{"n_head": 5, "head_dim": 32, "activation": "swiglu", "norm": "rmsnorm", "norm_eps": 1e-05, "bias": "none", "init": "normal", "schedule": "wsd", "decay_fraction": 0.314, "decay_shape": "linear", "final_lr_fraction": 0.02, "seq_len": 128, "train_tokens": 244900000}
MLP neurons of a small language model. Each row is named by its layer, matrix (gate and up: input weights) and neuron, and shows model dimensions 32-95. Each number is 50 + 15 x the weight over its row's rms, rounded and kept within 0 to 99. A neuron's up and down rows have the sign that makes its largest values positive.
After each neuron's rows, "fires on" lists the tokens most often at its 100 highest values on Wikipedia text that the model never trained on.

L6.gate314:56 48 78 74 57 38 55 63 45 21 80 73 56 45 55 64 53 34 60 64 36 57 61 32 61 48 59 50 82 33 53 67 38 67 41 52 53 21 70 46 20 54 69 67 37 64 75 45 37 57 43 59 29 57 54 36 42 42 59 27 73 44 56 49
L6.up314:65 43 53 81 32 50 48 44 57 40 68 85 54 73 65 61 64 56 29 46 25 35 57 64 66 34 55 57 33 43 62 29 54 58 52 39 47 41 45 72 53 29 71 62 53 55 59 61 64 66 63 56 76 38 55 65 59 44 61 42 33 33 63 46
fires on: "ing", " as", "ed", "de", "e"

L5.gate248:47 74 96 53 52 46 60 65 75 47 54 31 42 33 45 65 45 28 47 61 37 58 48 63 76 63 38 59 47 73 24 46 56 57 32 45 78 53 53 64 81 57 71 35 65 32 53 54 57 47 36 70 39 62 66 63 55 46 52 43 28 23 17 64
L5.up248:55 35 44 66 67 40 70 39 70 51 60 75 80 52 35 20 39 40 22 56 53 39 65 61 69 55 64 61 64 37 23 63 52 35 16 50 58 58 71 67 45 41 44 63 38 53 28 69 50 53 48 68 40 63 53 62 51 33 61 38 18 45 45 59
fires on: " ", "\n", ","

L7.gate154:54 48 63 82 71 38 60 42 24 45 54 39 55 43 55 52 42 58 49 27 41 40 56 27 62 30 25 58 22 38 51 44 73 43 59 34 54 66 44 49 44 64 51 42 57 43 49 61 42 55 48 49 40 27 52 43 32 56 59 45 15 70 71 52
L7.up154:99 75 63 70 26 55 59 58 28 38 43 55 43 47 58 39 55 78 56 47 48 46 58 45 43 62 58 45 43 84 47 37 53 55 66 12 30 46 73 34 75 50 56 33 59 58 53 42 69 27 61 38 57 53 59 24 45 39 44 40 23 46 50 64
fires on: "-", " \"", "ro"

L2.gate186:22 32 53 39 43 39 47 72 38 60 54 48 41 55 44 46 29 47 56 51 54 35 64 48 56 63 22 49 57 61 57 61 62 18 71 79 54 50 74 45 40 43 42 48 75 39 64 26 14 60 47 61 59 37 32 46 47 38 53 37 62 66 21 50
L2.up186:45 63 41 42 32 46 58 40 61 38 43 63 44 58 63 58 48 39 40 52 59 34 69 29 63 53 13 49 59 67 49 36 53 28 68 59 54 31 59 40 55 37 49 53 85 51 58 36 69 60 53 54 62 63 28 27 49 42 31 27 66 34 38 43
fires on: " Best", " Chief", " Major", " Position", " Class", "Outstanding"

L2.gate290:63 31 58 62 44 40 59 66 45 68 41 45 48 48 56 37 62 61 52 46 30 35 34 61 80 18 48 63 51 46 66 30 44 67 56 61 56 48 34 39 54 45 75 32 38 18 55 38 41 69 64 55 66 60 49 50 32 47 37 51 37 66 45 45
L2.up290:28 40 60 50 66 36 68 75 88 51 51 42 77 33 45 43 45 64 60 52 27 26 62 58 71 22 53 47 49 40 50 33 83 34 65 41 38 39 29 63 74 54 68 52 31 43 47 63 43 99 63 49 54 57 40 52 45 72 39 66 39 65 26 42
fires on: ",", " UTC", "+", " to"

L7.gate11:50 26 57 56 41 60 53 51 47 39 45 69 42 70 57 60 65 58 57 41 56 56 51 50 55 64 49 54 32 84 23 57 29 51 41 41 58 66 42 30 57 46 43 59 56 69 54 32 59 72 20 38 65 49 22 40 51 48 84 57 78 40 61 34
L7.up11:57 26 56 62 58 48 40 53 63 47 42 41 73 56 72 57 81 48 39 36 56 42 48 55 66 54 52 47 43 48 31 77 31 47 39 34 46 80 64 65 41 47 64 65 23 52 81 61 39 57 68 81 46 40 53 42 70 52 91 53 48 41 48 53
fires on: ".", "S", ")"

L2.gate9:24 39 99 10 64 41 60 76 52 29 49 25 23 38 52 60 49 49 67 42 32 48 48 43 48 69 53 56 58 47 68 26 43 61 39 30 61 38 31 56 54 52 58 51 31 57 59 53 58 56 55 50 49 89 52 55 58 37 56 73 65 40 53 49
L2.up9:34 38 75 34 87 42 45 53 73 38 63 47 55 53 65 59 60 47 57 45 15 24 40 49 48 80 35 60 38 32 41 41 33 53 30 25 51 84 58 40 31 39 71 41 50 31 44 77 46 64 26 56 08 72 45 67 62 22 51 42 62 58 32 29
fires on: ":", "\n", "\".", ",", ".\""

L5.gate15:31 56 45 51 57 39 55 39 39 50 40 54 87 66 60 70 51 78 43 40 48 77 41 50 28 51 48 53 59 48 52 45 26 42 37 82 41 43 37 26 49 60 57 52 41 45 69 21 33 72 28 29 41 72 43 49 53 54 62 58 74 31 67 78
L5.up15:61 58 26 78 52 46 45 21 53 75 25 67 73 34 42 26 30 32 62 41 53 62 42 40 26 49 58 38 53 34 61 44 39 59 42 34 39 41 69 73 44 06 64 61 56 59 44 70 59 56 67 49 66 28 40 66 74 42 70 53 42 44 50 29
fires on: ".", ":", "y"

L10.gate17:43 56 38 69 44 30 53 42 39 78 53 60 57 48 75 67 63 41 44 34 34 47 72 39 47 42 34 55 57 64 46 72 32 49 46 55 29 53 72 66 67 50 60 28 43 73 71 41 38 70 70 37 52 37 13 67 53 47 40 21 20 45 43 47
L10.up17:54 71 34 46 23 39 61 26 55 44 44 44 12 59 77 70 40 61 20 48 62 58 69 08 49 79 25 72 38 54 20 61 65 46 28 30 31 54 68 57 84 60 65 42 48 44 55 41 42 25 51 49 54 51 53 69 38 31 41 72 43 56 53 30
fires on: ":", ",", " as", "-", " that"

L10.gate208:46 31 58 41 47 49 34 59 21 34 54 37 37 41 25 50 50 31 38 51 74 37 87 36 97 64 32 20 74 54 50 48 79 38 56 70 59 28 41 76 39 63 34 60 73 64 50 52 65 68 50 44 45 27 49 64 34 81 61 51 44 42 17 61
L10.up208:28 41 34 86 58 74 46 60 57 16 42 36 13 29 57 36 24 51 62 64 58 60 62 40 38 40 36 52 43 60 49 39 63 62 82 20 45 42 31 78 40 62 60 67 56 47 47 32 56 46 45 48 54 70 51 44 54 48 73 66 19 43 54 55
fires on: ",", "eastern", "6"

L5.gate195:71 52 70 51 46 53 62 41 55 52 59 62 30 40 82 62 60 34 35 48 58 66 37 40 82 43 32 61 57 54 71 68 50 73 19 48 44 67 60 65 64 43 40 50 45 47 57 38 31 67 48 53 53 52 56 50 39 44 52 43 48 42 31 45
L5.up195:55 41 37 76 49 64 39 52 46 66 57 31 59 64 61 67 51 68 45 43 67 43 41 46 74 52 55 46 38 55 32 67 50 30 32 23 48 52 68 38 56 89 29 77 53 46 58 68 50 68 58 38 47 23 38 46 28 53 57 44 42 54 48 35
fires on: " with", " at", " against", " for", "\n"

L7.gate27:57 40 39 37 59 43 52 74 53 53 44 40 58 51 59 87 34 34 19 51 46 62 34 46 58 45 37 61 51 57 42 66 45 58 30 70 40 59 64 21 64 58 46 07 70 46 40 50 36 45 46 48 75 54 35 58 35 56 71 45 68 41 66 53
L7.up27:52 64 48 36 64 65 56 75 42 54 33 53 47 41 55 79 49 38 51 54 68 63 46 29 33 54 64 45 74 51 24 45 48 37 56 46 40 54 68 44 40 99 78 58 57 71 50 42 45 43 27 67 42 82 57 49 61 53 39 80 42 35 46 58
fires on: "s", " Dis", " there", "re", "is", " dis"

L10.gate292:72 70 64 26 58 47 43 70 43 15 35 70 50 66 36 58 40 49 52 51 58 79 51 88 39 49 37 40 65 57 42 60 44 28 46 50 59 35 53 40 61 60 48 27 33 20 73 52 47 26 40 82 83 52 55 57 21 62 66 58 45 90 33 40
L10.up292:51 30 71 21 30 48 61 57 67 41 17 56 38 46 36 48 59 66 49 28 59 33 53 68 66 30 47 97 51 59 60 46 47 45 41 43 45 68 28 57 24 35 48 44 52 48 53 53 46 46 58 46 65 33 57 43 47 88 61 34 39 39 41 30
fires on: " re", " co", " sub", " inter", "stra"

L6.gate57:44 41 92 47 48 34 50 76 68 45 65 69 55 58 67 37 33 56 67 39 55 44 43 41 47 43 24 46 38 42 51 45 69 78 62 75 35 71 28 47 69 32 60 55 50 28 52 55 58 30 42 63 34 46 56 38 57 48 50 59 63 58 49 42
L6.up57:43 64 51 55 56 43 62 57 59 57 62 55 85 42 18 49 22 22 38 35 38 41 50 37 50 59 57 52 45 48 69 39 56 56 67 46 45 28 31 62 48 34 65 31 51 21 67 49 47 45 42 56 61 57 58 64 65 25 41 41 30 38 46 50
fires on: "s", " Release", "or", "y", "er", "ist"

L2.gate209:27 46 30 52 47 58 56 65 26 67 25 14 53 53 69 78 65 53 46 48 37 66 39 61 77 67 56 38 49 58 54 62 41 38 24 38 61 55 52 52 60 51 25 32 29 27 57 49 56 64 45 38 66 54 35 62 41 07 65 58 39 44 55 15
L2.up209:44 50 51 31 49 37 28 39 50 57 25 56 25 42 38 34 71 48 65 48 49 40 60 30 34 13 56 59 61 36 50 71 70 44 18 54 59 62 43 36 65 54 48 85 48 55 59 45 59 73 57 46 56 53 64 51 67 77 61 46 45 62 77 35
fires on: " in", " to", " In", "|", " for", ","

L5.gate211:53 55 55 83 63 51 40 39 63 56 49 46 55 60 33 80 34 71 38 54 18 63 52 46 51 39 73 63 64 59 73 52 46 45 69 60 39 57 50 26 75 63 43 51 52 44 66 64 61 55 48 42 60 74 56 55 51 32 78 79 43 40 31 67
L5.up211:37 44 47 78 74 38 43 59 40 74 40 56 81 51 37 49 40 71 66 58 37 50 73 89 32 52 52 46 35 62 44 64 68 39 31 45 44 47 57 79 51 49 45 37 43 44 36 45 63 50 41 75 67 57 28 53 47 33 56 62 47 65 56 43
fires on: " his", " the", ":", " her", "ana"

L7.gate217:42 27 39 47 81 87 62 57 46 64 49 87 57 32 50 46 53 49 62 42 57 58 54 32 48 32 43 51 78 61 56 59 46 58 55 57 50 40 66 40 68 39 70 52 57 51 73 83 54 36 71 36 53 66 15 33 43 77 55 48 38 49 52 21
L7.up217:61 48 40 33 58 30 53 64 45 50 47 67 61 58 58 47 48 58 44 42 57 31 86 62 87 21 48 42 29 46 50 58 76 66 32 72 30 39 26 63 31 30 60 48 57 49 43 48 73 64 59 46 85 25 48 72 60 55 59 73 16 46 49 74
fires on: ")", " (", " ", "se", "th"

L6.gate39:38 60 52 41 51 50 66 57 64 33 50 60 58 52 45 60 81 46 64 53 61 23 62 58 92 50 45 87 54 65 39 59 80 61 50 48 58 53 55 42 40 33 55 65 49 38 61 24 34 47 77 46 52 52 33 82 37 32 51 49 40 39 64 57
L6.up39:56 62 67 31 80 73 51 86 66 36 36 55 50 62 53 64 47 60 46 31 58 23 62 49 65 44 43 43 35 43 43 54 75 53 38 72 59 43 29 42 77 30 56 35 14 58 70 35 46 38 42 58 52 64 30 64 62 28 76 92 31 68 64 54
fires on: ",", "–", " and", " which", ")", "th"

L6.gate116:60 51 43 37 47 65 69 46 62 79 63 34 56 44 26 47 38 33 31 56 54 47 42 35 68 23 30 23 73 56 51 49 58 66 46 38 37 66 45 37 57 65 72 48 29 54 51 57 73 83 38 43 53 49 44 72 19 46 62 83 70 73 30 56
L6.up116:33 52 50 19 82 44 56 44 70 41 44 45 34 85 31 40 55 34 83 62 45 62 55 33 60 35 40 55 43 30 44 36 56 62 71 41 41 39 68 69 42 73 13 69 50 42 33 43 14 50 50 85 29 89 62 54 50 66 54 35 70 59 63 35
fires on: "s", "ing", "a"

L2.gate114:46 57 33 64 54 59 39 40 27 44 63 40 27 51 53 57 71 46 51 63 63 07 60 21 38 36 43 70 41 37 62 37 54 79 63 50 55 28 47 31 48 64 65 53 62 38 74 69 53 63 39 50 64 76 20 29 36 66 47 53 65 35 41 51
L2.up114:68 60 45 64 47 64 55 27 48 50 56 16 34 51 56 37 77 53 52 41 62 19 82 37 37 67 36 57 25 19 45 43 68 93 69 48 58 52 53 41 44 58 43 47 35 24 65 85 74 54 52 49 81 46 46 51 45 57 52 61 66 31 40 58
fires on: " last", " years", " Open", " List", " Ever", "ible"

L7.gate255:46 29 48 74 47 75 20 50 53 24 20 63 16 39 26 35 50 30 56 42 45 53 61 65 66 52 46 52 53 54 22 64 48 47 19 44 91 72 43 67 56 70 53 56 55 50 53 61 38 76 24 41 72 51 44 48 38 31 48 83 70 40 71 53
L7.up255:50 50 51 28 45 70 41 66 32 46 48 53 33 28 50 51 41 66 51 37 54 62 28 63 55 43 53 46 33 79 37 48 37 55 34 47 68 67 51 64 57 29 73 45 48 71 40 18 64 49 65 54 48 57 65 51 42 41 58 43 69 57 63 52
fires on: "\"", ")", " as", ":", " whom", "."

L7.gate183:26 74 48 32 63 58 84 31 57 68 23 47 50 72 50 47 32 36 70 61 61 65 70 52 30 36 33 37 49 59 43 45 64 32 40 53 31 57 74 54 45 88 46 48 31 88 32 55 42 30 33 58 54 39 78 71 39 72 54 75 56 75 37 46
L7.up183:60 33 71 40 48 71 32 59 68 44 54 40 23 53 68 31 56 59 58 53 55 41 41 83 70 41 37 59 61 49 43 82 54 54 87 61 53 48 36 51 80 67 59 62 53 44 64 35 55 39 47 40 65 48 69 49 62 44 56 48 39 42 62 37
fires on: " re", "mini", " co", "con"

L2.gate312:32 39 40 41 41 49 60 36 65 69 37 38 48 46 56 45 40 30 74 38 39 18 71 80 49 70 66 35 53 18 55 57 45 68 44 52 60 57 64 51 15 40 45 65 60 44 25 48 46 45 25 38 70 53 71 50 28 30 48 54 50 52 41 69
L2.up312:90 67 91 24 64 36 65 50 53 24 59 61 61 40 14 27 67 29 28 60 32 53 31 44 70 46 52 27 47 54 57 53 47 61 45 44 23 58 51 45 24 58 50 44 57 80 61 43 70 43 44 48 35 64 47 62 65 55 60 55 68 50 67 57
fires on: " November", " December", " May", " April", " October", "==="

L7.gate306:48 33 86 60 23 73 59 61 55 31 77 53 72 37 60 54 23 81 23 39 40 69 51 54 75 30 46 33 67 46 54 68 39 36 52 53 51 30 28 59 59 67 49 59 49 64 65 38 50 43 79 44 65 20 49 59 36 69 41 62 48 50 38 29
L7.up306:36 85 73 69 51 70 55 74 54 53 71 14 46 20 69 39 40 73 31 38 36 82 40 65 43 60 49 28 48 48 36 81 45 47 45 50 66 38 45 64 53 52 61 50 64 63 59 42 83 42 78 42 50 34 50 71 64 57 51 61 31 57 60 41
fires on: "le", " |", "re", "ate", "en"

L6.gate318:27 36 46 27 50 38 56 68 26 60 30 76 98 27 35 51 30 59 71 38 44 55 58 41 55 39 43 43 51 42 59 52 74 53 45 36 38 47 52 60 62 24 43 39 78 47 79 57 74 67 53 40 59 32 45 62 60 38 66 45 68 59 43 65
L6.up318:67 58 44 72 47 82 66 42 47 48 56 66 62 72 49 49 51 59 49 27 53 37 45 75 65 62 71 59 53 56 50 30 22 82 33 31 25 32 57 70 47 52 46 79 62 36 59 70 54 49 59 83 37 51 62 26 41 87 46 57 63 31 60 38
fires on: "s", "ly", "me", "e"

L2.gate238:61 42 76 36 32 40 80 35 49 18 74 60 53 68 56 37 49 48 38 55 18 48 48 50 56 69 59 48 48 48 40 29 50 49 45 63 51 41 55 54 66 50 45 31 11 67 63 16 47 50 60 59 66 40 35 42 04 44 41 45 54 45 03 58
L2.up238:67 35 46 65 41 30 42 40 83 33 44 57 47 51 66 54 50 48 49 54 45 55 54 47 40 55 21 29 68 60 28 19 31 67 49 67 57 19 31 38 36 52 33 54 47 33 63 51 44 24 29 65 79 57 42 46 47 31 59 67 56 37 50 36
fires on: "0", " two", " of", " six", ":", " into"

L7.gate250:47 53 31 19 58 54 58 51 58 37 62 53 39 34 66 33 60 34 37 39 46 58 45 22 57 50 39 25 93 41 53 57 68 55 80 47 23 45 48 62 45 33 51 47 58 50 52 62 52 36 76 49 79 49 34 57 43 54 52 35 55 56 49 64
L7.up250:43 54 43 34 45 41 52 53 56 69 65 72 55 62 66 28 16 50 16 41 25 42 64 87 56 58 48 60 39 44 55 55 46 65 37 25 54 63 68 34 40 57 31 42 73 41 46 53 59 54 49 75 59 38 65 40 57 72 35 32 27 27 44 79
fires on: " was", "ly", "p"

L9.gate182:26 57 75 67 34 59 49 56 69 19 40 35 48 68 36 44 56 51 45 27 57 46 50 39 59 30 45 55 37 35 40 38 51 61 53 64 41 83 48 43 53 81 24 39 31 53 50 62 54 42 60 57 29 34 58 74 50 49 60 54 65 20 36 45
L9.up182:65 48 43 69 46 84 58 43 39 36 42 45 45 40 46 44 66 21 47 44 47 47 84 46 40 67 40 67 37 74 48 48 29 62 66 27 53 58 54 59 40 62 49 42 50 55 45 42 93 71 48 34 28 34 65 69 36 59 63 77 36 44 54 25
fires on: ",", "li"

L7.gate252:63 56 63 65 47 60 38 36 29 48 44 89 21 28 53 40 35 43 53 43 45 74 59 65 60 55 62 25 36 79 30 49 46 32 50 37 37 52 60 61 20 56 56 29 67 50 47 71 36 25 55 26 48 17 46 52 54 45 56 60 49 57 55 62
L7.up252:30 50 60 54 15 77 62 59 48 35 43 55 59 57 61 45 53 47 34 46 40 50 42 37 45 30 41 56 46 67 74 47 53 23 53 50 37 49 69 53 28 69 55 41 43 40 41 37 44 55 84 53 56 73 45 26 47 53 40 61 52 43 89 55
fires on: ":", "s", "ed", "y", "x"

L9.gate317:66 12 22 46 44 45 18 57 38 50 57 57 90 28 43 37 35 29 59 66 42 68 55 35 62 48 42 50 61 41 46 45 58 50 39 26 64 51 50 52 38 41 30 27 31 46 75 48 65 35 45 38 37 43 56 67 36 34 78 51 59 73 66 75
L9.up317:41 40 48 41 58 50 47 54 49 51 24 64 55 58 31 51 53 28 35 40 19 40 66 49 79 37 34 68 43 49 26 49 45 64 66 22 43 68 56 36 51 52 47 72 28 38 59 54 67 50 64 67 57 70 72 71 46 34 54 60 54 42 50 52
fires on: "-", ",", " which", "s"

L9.gate54:27 54 41 77 45 57 54 37 59 55 64 35 47 68 37 55 43 42 70 46 42 62 61 46 47 66 00 75 59 56 41 34 44 03 54 33 49 29 56 76 51 48 72 32 49 44 45 56 54 30 40 53 41 52 44 49 52 69 51 46 52 55 64 59
L9.up54:46 59 63 38 48 61 47 38 46 64 55 43 58 70 95 64 20 55 62 21 16 52 66 49 51 62 52 44 43 44 51 58 68 64 61 53 31 23 42 70 74 45 51 59 58 45 57 35 47 45 54 63 56 74 56 55 59 69 54 46 45 54 49 54
fires on: " re", "-", "pe"

L10.gate24:75 57 49 34 69 49 45 58 22 53 69 49 58 44 33 60 49 50 68 28 55 17 62 42 31 55 43 39 59 49 44 68 59 63 53 56 78 49 62 49 25 49 42 16 47 46 57 60 58 57 51 46 56 48 63 84 66 64 77 37 80 41 50 53
L10.up24:33 71 46 42 45 53 39 59 69 62 40 44 54 47 49 27 33 24 26 58 67 55 43 59 66 25 49 46 46 53 67 45 33 46 33 25 44 60 47 46 34 39 41 36 55 47 41 38 51 71 35 68 22 38 63 48 43 50 45 51 28 44 48 74
fires on: " W", ",", " was", "w", "de"

L2.gate262:72 33 62 57 66 34 52 32 21 60 26 50 55 65 64 61 56 21 56 70 26 50 56 31 74 36 55 48 55 95 57 54 37 58 87 26 35 71 66 41 45 47 50 57 62 58 35 55 61 43 55 39 77 63 54 40 40 35 62 72 30 69 35 42
L2.up262:63 22 54 69 44 60 53 71 48 42 47 36 56 44 34 34 27 21 33 81 68 68 57 39 81 10 47 44 46 76 46 38 78 55 32 19 52 57 33 62 33 46 55 76 67 45 46 48 38 51 54 54 55 49 60 37 43 52 52 57 45 26 70 48
fires on: "s", "ing", " of", ":"

L2.gate185:39 41 50 58 61 11 42 43 60 44 37 54 33 75 45 45 61 28 53 42 57 47 42 56 76 36 62 54 58 38 58 67 52 48 45 50 59 64 53 40 35 36 30 68 78 22 44 50 61 62 53 57 37 64 72 52 28 31 30 23 56 47 42 37
L2.up185:42 19 42 48 71 26 56 49 65 43 28 68 46 28 55 49 42 63 59 47 37 44 67 11 79 69 44 34 72 56 68 45 50 73 59 66 84 34 47 43 54 41 45 50 50 44 41 42 69 73 50 54 57 67 77 58 40 31 61 23 57 41 32 22
fires on: " at", "ing", " in", ",", " held"

L2.gate118:67 27 22 62 24 37 43 70 48 65 30 74 69 45 61 52 58 67 42 46 31 39 36 46 52 63 74 22 31 00 40 47 31 58 53 69 40 39 51 36 79 59 53 72 42 67 49 43 30 36 31 65 54 55 45 42 41 49 56 42 77 73 32 54
L2.up118:66 52 45 50 45 50 33 49 54 69 20 36 49 40 79 50 71 59 22 57 33 32 52 39 47 45 44 29 73 15 59 41 62 41 51 70 45 52 57 28 74 62 54 65 39 82 58 51 45 53 43 79 64 44 41 60 63 57 46 74 43 37 62 40
fires on: " group", " division", " into", "and", " of", " district"

L7.gate30:53 53 05 52 65 53 36 57 40 66 64 75 27 55 59 59 43 57 21 37 49 80 36 35 84 49 72 49 53 48 28 58 63 75 21 45 67 53 67 91 52 69 58 67 57 65 35 24 49 52 67 58 50 56 42 70 41 38 41 54 30 36 36 60
L7.up30:51 42 60 83 63 52 58 56 64 41 57 31 59 23 63 49 29 35 14 52 33 83 47 47 69 43 41 37 48 39 25 68 30 48 63 56 49 46 55 55 33 31 53 27 50 34 48 80 58 61 50 45 56 58 24 40 39 71 51 40 54 58 25 54
fires on: " at", " |", " reached"

L2.gate88:41 48 43 56 50 35 42 67 45 41 36 28 49 53 70 48 37 39 50 44 55 55 35 51 95 64 68 66 42 46 32 43 60 56 35 39 59 29 78 57 73 64 32 43 83 53 55 71 59 41 53 45 62 32 62 59 45 57 52 44 71 67 39 40
L2.up88:37 58 57 15 49 58 41 70 37 44 35 27 50 41 78 36 43 64 66 52 63 64 35 37 51 59 58 75 43 43 44 60 54 26 26 33 52 40 41 53 65 37 54 82 55 80 52 33 37 34 80 51 64 31 61 38 43 40 49 62 57 51 54 37
fires on: " Co", " Pa", " three", " Four", " two", " champion"

L2.gate231:38 45 49 65 66 55 46 73 63 64 14 72 60 67 75 43 36 68 46 52 52 84 37 37 56 50 56 66 41 47 71 55 54 35 53 23 59 25 69 71 24 40 66 18 52 38 30 35 46 49 66 70 60 53 56 26 41 49 53 46 70 29 47 53
L2.up231:76 46 42 60 40 69 64 62 58 56 29 62 30 51 40 47 26 72 60 25 56 42 52 31 26 48 44 50 60 49 30 21 54 56 42 75 63 26 73 36 37 62 58 45 44 61 56 36 77 61 45 57 38 62 64 40 57 50 49 58 48 29 28 45
fires on: " record", " single", " debut", " cover", " chart", " set"

L6.gate273:49 31 45 55 48 69 51 59 66 52 54 44 34 34 57 63 60 50 43 54 41 66 40 40 49 41 25 40 72 64 17 54 60 27 43 37 65 35 53 66 69 62 53 33 69 44 48 46 30 50 51 22 43 37 50 72 87 44 59 37 59 61 63 77
L6.up273:70 38 58 58 53 59 67 50 58 28 74 33 46 62 70 38 54 72 40 32 42 64 11 50 64 76 48 45 38 60 27 60 38 63 34 44 65 43 62 21 67 31 30 48 57 58 66 04 70 55 38 59 63 63 59 77 53 61 51 54 71 64 69 57
fires on: " re", "lo", " Re"

L10.gate317:48 44 43 66 70 57 50 21 44 58 42 48 38 29 52 83 53 70 43 40 37 59 71 45 56 54 16 33 41 60 25 43 90 46 71 45 60 51 57 60 30 40 29 55 60 55 52 42 63 55 41 56 53 40 47 74 53 67 57 51 51 66 47 57
L10.up317:74 56 52 59 58 59 61 56 27 40 56 31 65 54 52 69 37 30 45 46 44 37 64 49 37 75 40 70 25 68 32 37 46 53 90 57 50 28 73 37 27 66 78 70 37 63 68 46 70 63 63 52 11 48 39 56 52 57 66 46 35 49 75 55
fires on: "-", " ", "s"

L7.gate317:32 34 63 61 66 28 56 53 41 61 47 65 54 55 68 65 40 53 54 63 63 34 39 70 66 46 28 47 40 41 63 44 58 74 38 60 59 83 50 60 55 50 32 43 53 41 48 48 49 50 54 47 49 35 43 52 57 59 62 53 55 49 49 57
L7.up317:19 61 37 38 79 91 56 65 55 40 44 29 57 64 50 56 34 77 61 24 46 56 41 60 24 46 41 49 51 61 27 58 80 38 77 51 59 39 29 46 84 71 28 42 58 29 39 62 18 47 29 61 50 72 45 58 55 75 29 58 52 53 15 51
fires on: " S", "s"

L2.gate202:30 23 53 43 63 48 52 28 18 37 33 51 37 38 56 42 41 37 40 37 61 61 79 65 88 59 71 55 72 81 47 50 75 40 66 52 75 62 50 73 65 63 53 28 30 56 53 52 53 64 59 50 66 32 49 48 37 74 61 40 35 56 32 67
L2.up202:38 55 53 46 46 29 63 62 27 70 53 49 36 50 76 45 58 69 40 45 08 51 67 53 40 34 49 76 54 64 48 37 74 46 47 61 68 55 75 56 41 29 46 42 63 24 57 52 38 60 38 41 62 43 67 53 53 64 49 70 25 51 24 40
fires on: "==", " ==", "ly", ",", "."

L2.gate212:59 55 44 39 64 32 30 53 43 29 34 58 38 63 31 45 45 61 42 21 60 19 80 61 43 51 40 45 35 45 47 11 63 56 22 60 35 48 35 60 46 59 68 58 63 65 63 08 36 48 46 42 65 56 69 37 39 70 40 35 39 20 51 61
L2.up212:60 24 95 22 54 55 33 62 52 40 56 41 60 34 18 29 52 30 57 31 46 42 70 60 56 30 46 41 42 67 45 53 55 68 47 32 48 48 38 52 43 64 56 61 59 60 55 23 40 36 31 74 74 60 55 43 37 51 46 55 31 29 50 53
fires on: "L", " April", " October", " cm", " August", " September"

L9.gate81:63 65 80 48 30 49 60 13 60 50 35 69 26 37 35 29 79 53 66 55 63 65 37 63 72 48 55 52 83 67 23 57 35 36 30 61 39 47 36 66 28 52 48 65 55 54 53 45 48 30 59 32 64 73 52 55 77 33 54 47 60 27 45 75
L9.up81:76 57 48 39 50 51 46 75 67 70 38 42 43 43 55 42 59 47 54 44 58 47 42 73 35 54 53 34 47 84 53 41 70 52 17 23 25 48 53 53 38 58 63 48 49 20 46 56 31 61 75 39 62 56 76 62 54 78 56 62 66 07 49 84
fires on: "s", ".", " agreement", "y"

L7.gate128:38 34 61 19 39 60 51 60 64 66 66 62 64 37 29 45 57 68 43 38 44 66 75 37 54 64 52 98 55 51 53 32 91 80 58 50 39 71 48 50 20 74 38 40 31 41 57 44 43 32 43 59 51 58 49 53 49 41 75 43 39 53 67 36
L7.up128:40 70 32 72 49 47 46 68 61 50 53 68 34 29 70 73 50 41 56 42 21 59 54 80 54 69 44 71 59 65 62 45 42 61 33 51 68 38 62 36 45 34 62 37 42 38 31 64 72 22 40 08 40 61 42 62 48 38 75 50 36 45 78 60
fires on: "\n", " =", "on", "ex", " is", ","